config.toml
hidden_act = "swiglu"
norm = "rmsnorm"
norm_place = "pre"
init_std_o = 0.0325
learning_rate = 0.00752
beta1 = 0.9
max_grad_norm = 1.0
warmup_steps = 214
schedule = "wsd"
decay_shape = "linear"
train_tokens = 845900000
max_steps = 6454
MLP neurons of a small language model. Each row is named by its layer, matrix (gate and up: input weights) and neuron, and shows model dimensions 0-127. Each number is 500 + 40 x the weight over its row's rms, rounded and kept within 0 to 999. Numbers have three digits each. A neuron's up and down rows have the sign that makes its largest values positive.
A block is one neuron, or neurons of one layer that tend to fire together. After each block is what it responds to, as a language model described it from the Wikipedia text at the highest values.

L3.gate224:511459485474501476507444494498606511512522484486468519486459545537501561577514529497547473448454531528532528462507515481496472474483491540517597525437501501529544492449528514460500505542418451512472472511480513521502440518531455535420508531465486509499448473536471530412477501497551504522522553479516490491473472400560391461468437521606503533525454504505534542527451467547471505419415
L3.up224:555546516488519528521551484485517484519528567508490540477399513476461482516529521478549525442494483474522461468547534511531446467524441516510502542489547427515503484573595492443545483531463502509460495455530519449495579484475529506417525452463511481563501498464463552461531519489556547517492451471532518494506549577546523516497526522557491488536464548456483517579476475526498533560544
L3.gate312:509433463478460498507523414474515569422546444508482417458436418512477458473455443534492521523424522449518541563361520472454458447477521546540509533516502432497532483495484502506465553523514468503517542526559526541513582469522551520513481491573459389524469469458497548485480516560510520467510504525447503479455537532439478465481507490551479498456439495528483532536473501551506514408510
L3.up312:450479489511489547502507484535572490483470489521447474443515506531475480447436491499461503520513473456478496512477542500473475523497453526474428531517572516564545495442456496477450557520527558476472464491529524481442568463487547483531567451500523459493482520527505524412549513468536436516519447510417508501478503496518476473513539461441434544459488517515515461497507479512533515482494
L3.gate603:491525489454496451490516591497568476425537537450549461448480519438478467518447394480468492478476588510520513544487500471496420446549466567524533589453534443528587532434518465545518536473530468516479443572523495460536582487473478547481476575559488492539490493475503523463491498464480550433411581435553472546452531426487500481404513509497494578500487543485561540508459512559456463510508
L3.up603:506548477438480509435511502463520516540483529499529562549475576487517505497475493514504511521455508543498522457502473538494475454451468540509520479488547501544636497435501430612458541488507499456470500574573508461516503424449538558460528480472468487591459535503478540460464506501489544437518486498452468483505537422513462482462521533461539585517521513491529505549539513470498516514453
L3.gate609:506541502480468534544565512513460388455526494478468527492447455489489492531486532425567490480463549472554546477572496455509494498539430489481459477535455476489510555460474498469469503459547397508478449469538437507482518507433504528560533516472469479602438455559409441483536499521517468514529536490477428521489539508526451489519534541557459517521527486505473494584500519501466496532505
L3.up609:556495567556529439562509467466563530503528457440498456592546443478513442570474501483474472488500488442520553558480498435491451480570460541530484556470468508505475530451488492518493477543493515513553482506499447546513475497487545537614585495524464475583461519477488541464538485551467505382494496498511490506386507555410532523551480559491485546430441502487429532502468508467498513501528
L3.gate900:576507466440501536486518537512474563474561462434514446474484426449434463508485532520520471440463538451610395483482539500407506487477458493522532532500567475483507511503550529504557490454485455494512496462455471503418424551478497554529550518550519520543488500508506529486513477533526556496495522488430569518518432466471490472461573548514543541536507516492410498456440450431493555500504
L3.up900:486513486506553578505494526535556520544521502512497486441467467472522523528418494541466537427489488510562472522551515485461586448524512464560533508504563507476501514517571494513496495439471449557521464494499514478421523570506525529520506460505536465550588505519517516527498468521529501545561519492482514447463448480433478491475545534467467555529571522450494551398489480443485452560504
L3.gate1074:472426406488496527497512505442485450467515553471453486498456536468427443527456450537481510465449536451499480514469573473489460471546493511507529448478476495473489511459543465446537450445489482532558525503477581492522522511413492555552567469486536558451466564470517520483499468465529553537548541515400505571458475537432420422482488551491477569439520507531464550493477443513492540509489
L3.up1074:476467550470544445484544564504478488500410477426510466489467434499467564577529455529499462509543526528553511491460518489499430556474496565535547499510517469515528458418497511580495484507475429407581442543492510496383552422549536491499443570480476537516410470542526493492471477483581567500476514498548576513514522517528490597446532504484514403589513559492473605478487531519508615497459
L3.gate1100:541502538506599465497486477458455492482457530453475479488495463506450518451481474550526431504538533475546532509426499450505450469423423558527528582524569421527599502519454459493492425491504552470472447527502560525457499506492568521507523529527569531449477475436454506562531551499473506517521506530446513538541521534514454494520565490495475509464479504539457602455515515446483536537529
L3.up1100:451502520513556536543463519428542486526459430602511506453469476503538494490487501516459448430498545424492540473552530502580521416516536570579508510455468484487473466467534491503541460484527531493509491563517472491480514545451527446448510524507481488442455540468480489529491444518526479497495533439521475555482483549473508477535546518529549485514418507536519478492450500477506452545499
L3.gate1280:513460536489499540558507521437547579504448486506505524492383437510508523486525477517444515496516576519562494530511564458488454489492549501496542561495456380524555566398502540522528517445525440471491495540481516495487531497553537439454535532489448480518476520528467509463423468545534495455550535507466518498521410427540508544432480564531491477447513522512537515579486475484421514472450
L3.up1280:480451519458515397578564493512511456456444498532478584538482461451428530523493480439511551402525501472457474498449494526517441509569485491515502435477456389484539463449472432521527515520562534513497495462478498513443485493511451447532421499449563530521559516471494460485518466570527451528504489474470558528494514506603492505467476451473465532530520519452517497544486474480463552598529
L3.gate1364:536495441521468509542450449454514472535502511459426462465530496550508486526525556500523493572498539561526516580514522526527449476510533546551464576542506477515489510412460501501529559549524470440482412463517539549505462548483457461478496457435472569505525461465466576579462577499462489449545539573520589455429511431461458483506492511549442516423525544542527514486472452502504490451470
L3.up1364:451518524455535525491494479509458497464487458520541452546519492548476508478460454542490488460507476507491454417446497557493502545538520536587501502478504476493454570540431471501547481506483500472443487432507465418449519480462436521442451481415494468493439493442507509520478450500474516551419566438446545459489553552450506549500423536532482510477560516405472510534470513560532545475546
L3.gate1412:478554549464403484410475483474491538525565491474506511528468494474496511584491552449466521479592577502523490485448482508541511463472513500522520469518536481556469491464519515554498553438419508489541489536557444542532495508493487472469411552488542514510471486496524505547524516526519485474526593521552511535547519523457503510418522470482475494509521535452559481486450516453468513495503
L3.up1412:512617538467571568528514452465513486517480559523537573494471448505495565551403490545529537470489539543499462543582460489506432484543439518486466536471544511506554494571452475498548483498497423551498462522546460559507494443485452530488541553475496501559475510497456549510517530523510489506468518487523529477479415472516484447446447454466488469490505472457435502421549543515501508496543
L3.gate1631:524475511465520497546475525458520441465603541440520429467519479424511461542483461469537512514500582465587537437507504464534422489541522504574535477466431425454523531441496531521542429479541489525529450529558577492533495506539563451529473512467482566503531503500494559549519554534546558535458530453507465465482509512528467525477506534510455501469525538492457500509479543446453482497493
L3.up1631:530534486419480518475513478520512489506549462506499480466516450448491558515504517492535470541493524486542519377487476512447476521447502557581471470457465501482566564400544580507494487524524482525485499445529518501566508508546540500532527540561436559491416513502497598524412505556552501556535556487467441509526429496516449450452449490517569498494557540527489439525532500474488505474515
L3.gate1728:500504554497485447474540494556500523449479420462529500539470498537475484509478508462459483463497430435467467500542455514606515492545516488548515568448449539519491530431480510500506480472470451555495488486582490460526511458433531497527509506539474497479484508540510546444471524538539445536542493470439394468518477527438465442524556555531501505493522469437494562536542493494494473477534
L3.up1728:540462524465459577496529469468420470507472530488436492440500491398464440470506475468488441486474561466491514451531557503490469468552453502583521500481453518476568579470533507532531412484505496534526573490549483496533467466514549449514559459427552524534511483501484499462501582532420497421573540426517525501482474440521519533449538475508479524515498474537534540468539473518478486473509
L3.gate1810:487544532420516486444484484541506489508526458514492418523529508487462519524518471489527458540475502498490504509510459422482443562543429534553536557486542503583567511508517557492515479506436523489518440541580477514523485486497543516512545519531505499484444490475455575468506526585524509529508495456464547521531531510426512445492485477484434516522440526476516537503488528438466561444527
L3.up1810:458496527470545518469485549516573515503461509500455454480503489463532480503433505436495503484471523491510464528462452448506517552538505513536444531480529513543549497492505496448541439460508466471525494544541429461552472535582528531528554486516534528515451462505425518505467523556617435470506445496455483402481550451487443395448475518466491481459462491455525526478440516444528497442539
L3.gate2077:523550577526552493464531474461503491476540379504552488542508532523429549524521522478528498555519499494489482439534550458530471473465463522629477514492547573472543447494501519464513461471511478543480487495512463497439483471494515514526480465445500491508464532520520509529536471459556517475406515518489553480612540534437519525476494466478406551502525560494476470461515504500520532505518
L3.up2077:480531548533497453520555511394542484494447450488590445513541438516514580499532564465539502501528453530514510509543527463472477493464556521486556535528505530490530491474445476571518553522513522401494457532483455496439488497450535474528537503519517535525529503541462506460453526546490521495486493510499538470473529510543513406567522496497526539426472502479507462562499442507512480562448
L3.gate2097:533470475509537553476484543469535435469567459499522483514587471490477485516448494384528463512475482452457504502546511453479478484538503500552444487429453527438510452542508513500455566549439452482474466494536536494566527547527533534524458444488408492510489528535546528528436527524490525499507460523514547430482549457510541496531483526581539547463481522511408573493499509542591472538492
L3.up2097:527468498538510460540473506482521461403508527521577520509493488477485527545520443476490500486558469482426488481494436538451453590527459477541543457526505562478484494522426407548443514540544517492520539518445456493427510483503434509573522469515495547536453486502442440524504505471587519546507600493510456533485511492501498422497481437486539563484469504446480412507491417566505533448521
L3.gate2135:546429521450472459506520496554425570492503425518551438524588474509491472548475522499525469458508508453564504517484417536452501443487528486492457529467502566460516452558422482570542478460545447446545531502581510573544498483431491506470493464471568504519494517504449555589500512513499460534567577511556455463506506484447498526455545452525544502459545527500509462510444568494511524547541
L3.up2135:523479442475545527487434508518470463427485565490502485513532535576507478501541465497508557509424560556522508422560518496445559461610561489471466536528462503468518511451516525561514532495523491503546484532541474503472437518445533504501484512479457451632486494504456542561523466499491451492447454493522426503511533456524548440507500500563501474452473494529454506508489467516460544483573
Description: Second newline of a blank line between Wikipedia blocks, before headings or new paragraphs, e.g. after a short description or a lead sentence.

L4.gate1038:520498570520509466516482466551519514536439513516528495492544473500449471550433473532522416493491482467499525513498585430487464537463521450487496481491519548522462497454494465537483516513451486459399375499519442452533473503480522491520546550519492512483486529508492510484511500487497485505535512466435510538528561525493448547535486455497568592474525557570473559544485471561495522554553
L4.up1038:439479493491443440543505444515485557452529569451468547507408424485497486544497510437551482473542436482509509531514506466511502528506549487480459471517462550507571563479526468529495501461465480457451528497521502457457507515442528518517539448540509478500468582526497386480468459485525498502518539526452506522446536511546567459460511490478546495497551512530575528494470521471494530445423
Description: Pipe or semicolon separators between cells of Wikipedia tables and stat lists, usually right after a number or dash, e.g. "1–2 |", "7;".

L3.gate287:521516555483532496471507484484529537460466525486489465552399478580505476500502556478471585573506492626480519491485549371519488464488371474523486530504502485496541488553540560486449558540552475514507464500508433550486530505448561508524507499479564447485437502489473541474521569518526538436508524432482488517531483530501500485470501417491490479491479536599586471579499499534407508439494
L3.up287:462536463487520527509575473518502533535535478477488553516491511513560496447544556535583489494464467482523462454496489511486467491467475472462488468477469475522539470513543520552520526401422489496475448451489502518488486502518478456454518457531489485506485508512451543503442516461490522521542501601490484493524406488512540535532452564441509539473444517625531505442421458480460477428507
L3.gate478:499506544533422458576472486463518590490514489521543536504497479511451512563564479539510506520428467561565559448435501422537501454464546491494549476522521539493535518562552524538525559423501552435528461481560478503534462529449512536443432568466533529526487468476466552454570449489521462499515508533456432523490495489497451522490517483486539525540535588459456547586465438465488549526488
L3.up478:473545520545484547539548573567524481474561467513440546528523495523515558458558588453439431470522487602427563484519487439530590483491545532465485502471531478424463493515549489597482573497527495532513475462468476448433414558535458541585438389480463451533527454473551512449478493498479462556514493521538561506502460502497448507508494502462487585498541508507575587468565466466459500440476
L3.gate501:537449465477505518519457509520563600566524485546503459520492550496501506444375491528469545514457449531452452498522463551516527472512473499412519469533502513542489532554468531481492576475472552458438497451557554543478479470490540557509481491437495505501413495536600457444517501519528437480476550534472468546515515451543520469456520532456522528522478508505519530491465494500527539521503
L3.up501:554482497475455464481424518592525548513455508523493463472540531522512495506543505471516477537481551509483524368513495523527510498440543502524469505470529505464523493513508488468451547492475558565455470491510498511438476525529507387486519460437534525497523477527556514456531436506509569594481484588534560396535510457456453505588546513538470549514503544509457498489470504471512558508547
L3.gate571:536556508511587437536467523451490548514523467503563437436456530519505521524453524567532513479435554464435494549524425445432463515576432555528524562494521455489518546417510481560549491439539534441416517498530520488474508493489511518486468488462560478532466510505561508536465451530494479544531510426544546456562537493499518416519520483499517484512543551548471397489495479570477513514544
L3.up571:470528465495550485486547438498441530472523484504520578519478505491475484541485548458502577366481421544539418465530550410504564499537543467504513442477558521460467497468529460513513552452538541460417477554490532487478488540480463491620473453523469501476541499533527521459508465499505473575459494466507441567513506511525564587563507487463436512520476486476477509545466518484552456530536
L3.gate622:575512565554491495435475491552539501546446449479431449549474507427499575476450497472528505518458531512517467484500524513493493409470478445546417509456493547570511471500526473526508488495485438379513497484518565536496556451455577526470527544503559534481475432443533452513538539513512485482555496492536513457455478508545464389551556478522515585557504495565449493503444428482521543566546
L3.up622:500452533488512535484502479499527461544480482472423471494613496428494502534542517491498458548490473557511458408541483489603536562477546534484522450492443450459449478487527615450440466429503451520455497529490457462514505546483511465523473477486507534494536458441488530465543514497524491448498530451464500509504511498453546576482438560507461522515531504525589524564507476488471524467439
L3.gate904:469519550529541458516532502429522514494505564490531476509497442513507503551524466471462532505577460483500512527534544546519547449501482487542402438487518507508461541458477505509502477506453567424501484451508513453496539475513537508518516500561517473513501456472548560558489506486472484543514514577439500575526552506504479512505471521543545501505510537506462480540535439570441497483523
L3.up904:567522489516536450438538493423510536529488482503462447519445529540533526532526449463471484399468476463544405495506545456478441459579527489420441496458518574493435559538418503463445512531506545489471481513547519458474494539469432479540474540523584493407545508551483520445524507510492520526473549492556453537480506468496445518569527525517474514449518502426485506506417529540543513490505
L3.gate1210:471542508553583477492491523525464493492478530538526469524544552457485425506447545450490578539478457474522499492413535459544515517469445568477496538496459444509536506486484537512541560470469492444491448491554500572515525496458571535462496546452414494529519448499544520540532504467416563441496523528484539543567511473545507520512555470514505465533489523542510491557456452507545469546519
L3.up1210:510465504494441588536483529496560536560526501452528398481499403504517537442525543560527469519479496558504492507483499455506521463403484410464500430515457569561449467563489511522438507481474540489473475550461486471498494445502538470511554448467566510516485508483465474489543502488529464441489538513498470550467550520468603471473477549545545439552507484502503536512468545447537584587490
L3.gate1576:476475500555517494537489507504507535511476423493594491525510475494476473486455524534454528496445450479516453513466434493477605538487545538466461546478434571477485513521482552526438549500530517466406476524558483531490456508441524501458496407512439509523521512594512564514516463415487482520460580516483537514515546477569518491585536535510540581523504548560498538508499481492567566498470
L3.up1576:513533472541505462451446410530558442497518531485501491448498481544438510485455529449482472546465511558483478477507536471496491541481522504498510454459478541559560451536501471488497559520524512538499517509538520563447499477517528471488501505406492459457449502536535482491541473531472559505442452510508539461463503465492548512509474579577600521482561544490449499545490526521515519536446
L3.gate1637:453504587482495510501518448487483506525496568562490440426522484544516508505500462498474519498494518461444436539532531525537502513540452479494514444465574542524445529525524462540555596501469542548517468473474405451481549500473460423485563393495493490523518431495546456423495453514497492553543535546522525500469507491537452476504517523462486544465543485385479482514474557545543489474513
L3.up1637:472511449449548499475509521539506506511458509528522517478457564462579502480411454473517496495460547480454498466490523473568462503510546512536469461536470516505470524488512524474412392494479587477481518554491487485517518463533491549504523553505500477432512547512490494469492534512460510493538537436411437482429511414552436419454436550507529492568514549551431497522505499489549499481518
L3.gate1776:471461460476599489540461505523521525524484473493490509466520539497506445496460561431625602500467496576504470478512476479449470506463480477495492488464499510482483500514471489577489486515429516488538461444548538593402463503515480428540438473470510458490579413497504562505459489492532449575531583582540550457507471480557559520545564476522516489539450494555580506499415530498458512499535
L3.up1776:500508551415533446519461533526487491544518467517527439524516443572453494547530512519499562484573494499498486532529509484571485548537450496479476515457462545437516521504505486464501540548484481496441488518477503556449469497543421471481572456490492584572519492530485470533447532513423530470472464513478457518458463487512405499484491489468484614422547536618432582478519439566443485434571
L3.gate1834:515543483555571509460504491520489490480437537535463513529491439518401547502482461531523488482416421493555567593491457491479546518525506531426494529458476520468478525400463487554454478460511452442500467474528523495554483470447539514485456494490526474517507498428548531567555484467478430510434558561481453483501570466539501484495502511579525476539468488533454521500431521534512532471468
L3.up1834:505492529463471551458556536506521496508479620491508467443468433512525499488518488483485482473506480587541557535478523526492548483472472462535477460565439475536600548551474519520499527413504477505541533531556551477506520432514476527501492524446542433522499463500550529565498553537484479502520477508476507464507502542503522548513471511442529510470525468481540505478497543494442564523516
L3.gate1860:425555580435530441525489466485466548547543425520521531475515546444480472512495450502508413495466520550543464430453463508529474513508478563454469505531392478535487457485453524499477479432485525489458456499535476515495528468476478536500555504478485522536412482528496515426537484489520571525481576479572513510502442486445460408416447460461483558586527534521449434537449541548469477499496
L3.up1860:505501527471530491517572528565454546500424533562482415553506476535443540488495526460457526492534512463504421449511523521534455536475498477527545538470531447548472538554507552481426458488426486503454532534539460551444522531525518478474503520554561521456548494475501494517541477436545467520532514517513477560487505590509472452497540491498524516500515466475528513445422526477456526469512
L3.gate1957:496586484480503444531483492453484538440494491409552573548439504482504477533519517528492469479546517520481504496465527468539485473487537511459505474504505478518518553500553536543556528539524599538472497448509435543536509475486495556484478583546500484486479522513561492474555503542543484459474528416454560540563467524538475449487495538458525487484498444531515540538484443520545419527542
L3.up1957:433507483570558449524473551527531530560559499554495514522445533471517457504451491440486519461452513499466483501443573483573523434526508490566429520503444556440530474519529481501572478525594569522472566515444505555438552506536564495498472477544504463496585534561489531472521486462550451487493552448479556503488528467519477521519506530427534513479521457511504585515561490509557393529502
L3.gate1999:587558464488558512569469500511558424433512501470468454528570456535466416526495511433534580505488482496547459409523501468543419525518454523432478514456409522557525467527442530522437403523392532532483554552564512542476483522545562495492565473466459515613516490453499508473541524456470542550533492506467514580491447514465506467480528515468552562489601502572546482542488563475469457505517
L3.up1999:469517487513459450509489544563557565509490488524565502485476470577504414484461537522434508550480419490476488507482471461514562566483496493474450513531464602438454510558512495577465616473534522524492433408503515581428534472460460471474469518486475486527509478532471521484480544551491489486496547521548511494489453470499492561547628601489472573469483445506475462542548494478480424493586
L3.gate2180:540466526483493514459507411526525483519519406511472513489419486486486440450491505407502474514466508460477511547540493484479509486453543485490534599503506487548469512549505565430448488546509448515454489488491517499543492503460559464516546493541510497379501537502446541572432541468480525465489492539475557535551432525385531455492514505629509552548469536594524480494518558511447479513527
L3.up2180:557462516533491490510507537531490477479479470507567517539478448507478484466468507459480484422529486523528469541469516495550549491468617496522442496452544564470500564543413488481472444496474502541434515557524537473468482499464462502528448495551578521454549510480513582502532487455445532556373531475449482532523494436493565505491423493566547531523474484412458534493447557578510541524503
L3.gate2183:522521478518483533476538484525461559504470427460495444474449532581547512483490461495435537493395430499482462501498526451507508560534474479452481540542434585507485581481504503469460622481528429483470471418531485460509513467474488480516524534549495451551469467499512497465559450510536541603436474514507453517472502512511522510525456546480512517517492510551489487600473445456580414466499
L3.up2183:446483460550510454513560588494565504496499548487458550521496487503527523498430496423507509472490502509507533483472540453544511451565559512534435476451472470537481486530500527494478490496450498459481498524488467533426445469473514480517504551498551466456457452541555515424508582475440538436517528487546551534501505425529440548502475493492501540577473533507506496553470492491487502477494
Description: Digits, pipes and spaces inside sports statistics tables and league standings, e.g. Dundee | 4 | 3 | 1 | 9, plus semicolon lists; weaker on mid-word pieces.

L4.gate2144:522449576523486488521485533463419476513546461522502505550518554506534474554467554419592498516489518447490455436401498479470525473511516526494513556441480548453469537507495472542540485538540512533511439411475570528477473540463525517535513478474496514438499571494602474510531557531498510466521508550460493439466460464526536472512496390519493467492521466464464511508465467502499477475488
L4.up2144:550538482558561458528516495504485508488439508551476552522520539484492459524499486475519504462510498464532472506482463564576535493513516547514453443501510439538483478542478445493537496496553487492519477501499465513486460499483492450536518500436481457511493430517452515539581525499500574572499584524485568560422521474518452498524526521516519492492434566455466492488473487573482511549502
Description: Line breaks right after a paragraph's final period or a closing == of section headings, such as ==Schedule== or ==Legacy==; weaker on civic nouns like Republic, town, state.

L2.gate254:591557580444397502524482533467521533568469460498556554560523498515475470511500542470432486562450619446500500535544535432469537499616419434483551514483556415551492534491562507470538511490407456461540479536526518599463498468521503507531427447437419471442456536588556561456476475535478527481471520508490459529472471512469508543423455461528564521564450501492427512486412520543544483508525
L2.up254:555572593486493535460539551440533396514464540483510533517465530562545553506519522572500514491479564499532522511534496444473486476464438460531584540442465510530551459492590559461513512432508465525472528441509446542508482474565592496484515479501513481514442534541485518433450538497463497550512535509518440501518518483442520522519463464467538467523496519600463581549413504571559458433541
L2.gate932:512488477477441491449459444401484509527507493471535497497482557482516551537510500462489491505450490502454509561501487420523552479469418437504507494512425551542504537420522572503504486490473496498506417489542569529531453531507495506487556531508489497604466456489511529483544548500507527476524487522488523509500519488536512487456521489508525526494468472605450510455527510564473489431414
L2.up932:578423456493495492482442499507455538443516513501582566497472446535486549441470489492519498463488570437496533536481515506471518555469473481493462522441552472468536481498530543584449471583504487581478493446482569455539489449530472505516510411508513521431481484547548493472427461432524527544508500483549561436429472508487509475454469500543503529466464464414499546522436521544493541477514
L2.gate1152:468593474435431541553430470513447480523491502464499559497480525590509520467555559559540446465450500475557495572527540514497430517463509527495627505456502468511526544492533511504487544481448487531449471414503576491436539580544547508497456530488533479428455516480461480517448486411508486519529521539475459421509548483423543457450463465494553473505522524497482470514440546571490520504466
L2.up1152:553486501502438497490467544492435553492477496501522449473523507574581525494550497487482499536501484494511481549475524455450501465541599494546609478595451498476530513443507529552441529522478461514502490467511520524543477471501492456445486514506529488536512478447498528522531491451474449491483538412513533498489553431536486525547525491509537513481477489515508485488456471457526524530491
L2.gate2001:492523461492488488506514420499495515540511485418515509475470539406495502535462530478553447538493516499470543616511577539471499453422451503502565427493418481549459496526500480462585385602484444434467462528499525569558506525517553524465534570467474496523529394512431472469487532457496508511496488545450491561451490501606453491447525452521476514504371453525423539497474555448530557452411
L2.up2001:511456558510479491421485461524529502544502571523515482528445426485541481467500530487461502539549541430449548518449509494478481502429529514537487468514458418434478489389523426465598479550468500492498424530503494530585537413543503474467503488493463522491526518529465479511446526493536482477487428524433461468428567536528444510435481575535500507532444483574481606462466483512442488453503
Description: Digits after the dash in match scores (1-3, 0 - 0), pipe separators after numbers in sports stats tables, and sometimes ordinal "second".

L2.gate595:521541510521524523530468452452502495484573541547537487555510471468480467480486546580463468448509523472527512511497525449491528530527463570530526552573459493529514560509573497455471537412516501506577516555560510500477525513490495499417495514533476550543473510458484518475452512506484493553502461458483496488560486449431514542498536480554516502467538465463580540487518494504461443477481
L2.up595:430479521527512505545589523498394495473494529473565464509462441496486488585520555475465477479458481490526474439456568455536461478464483542492498485470517515509510544491543500528515504482522515531459548487505432525514434530488489489487548478502491485492547481473492589551458523497534551451542535536480550528508470467499492495505480501557501471497542534534495493527511493498436437505506
L2.gate867:549475501515515520541482471483531393507492565532482418491477494494520552519560473511540484499522459485510430440535506433487484535543438552526578463434528458591517521509458530514501468447554528421556540511551481506493478511517520503537480558555433592475477477495439533528503471562533492449543513452450412534553385476416463484520572512516486564549523505567523534536504431497445473560533
L2.up867:520547557485425532525486568516435453493493444510537479488535505472514469591582421485526501505509399524486466484553504518505493504456533515557500552447443522567503545530455483494490480436512482501497489500520486493536494512513490534474525523468481486563487482452538492627546550585526500511591504533468546492557435494451470494576481488548569552458550476490487521528543554456502499478500
L2.gate1675:563519477425477439519439541540494615458522550468516430536442498506504510537508526530539530491467452500473542511465457520404486531432446562493490506467431487509543477498489498510500490558504561548525459414541491577576528446498524483558506466521465541534464496524468481435498469504512446507519551437447521519527445459530538509498442552506490505568505473577463498466566530450467566482493
L2.up1675:440606545464472513500498595569517499475461496494542531442454452446493425507551548522464412496539582470526556421472484508515510570528465544449563420509508559435430469457574449532540463501495458529473450576539539550486448455502476523535538493568467442558490552501496532498485467533525585504585427489531502459524542534534494526446520501518466478505528523486479480493542470533529501454437
L2.gate2302:573526447453465452564405504446508543472528523445445442486501498570451474531509490415492523488481527546506526503488471404562493474477416567566493551513478598491528557486457440525523516496558482498560523451608497533538501419420520524505469475517479542527421545430493503497440526462458478494508542520468480452504568494515515481502472496581460548533546549515525571571480504433456512523483
L2.up2302:552512497536490513523488514487467467502595448530567518496500564504538544479464492410508510513566510543517462486503452431449502476564510555563451494493530564493556544484472493536546529487491446469503556514473541555577477500483522476477488516499466570509468488527496487486470553449480565546468618483499463469465499433521481511521504399570536543454493551451466523510496523501489516551488
Description: The second newline of a blank line after a sentence-ending period in Wikipedia articles, just before a new paragraph, heading (==Career==), or table.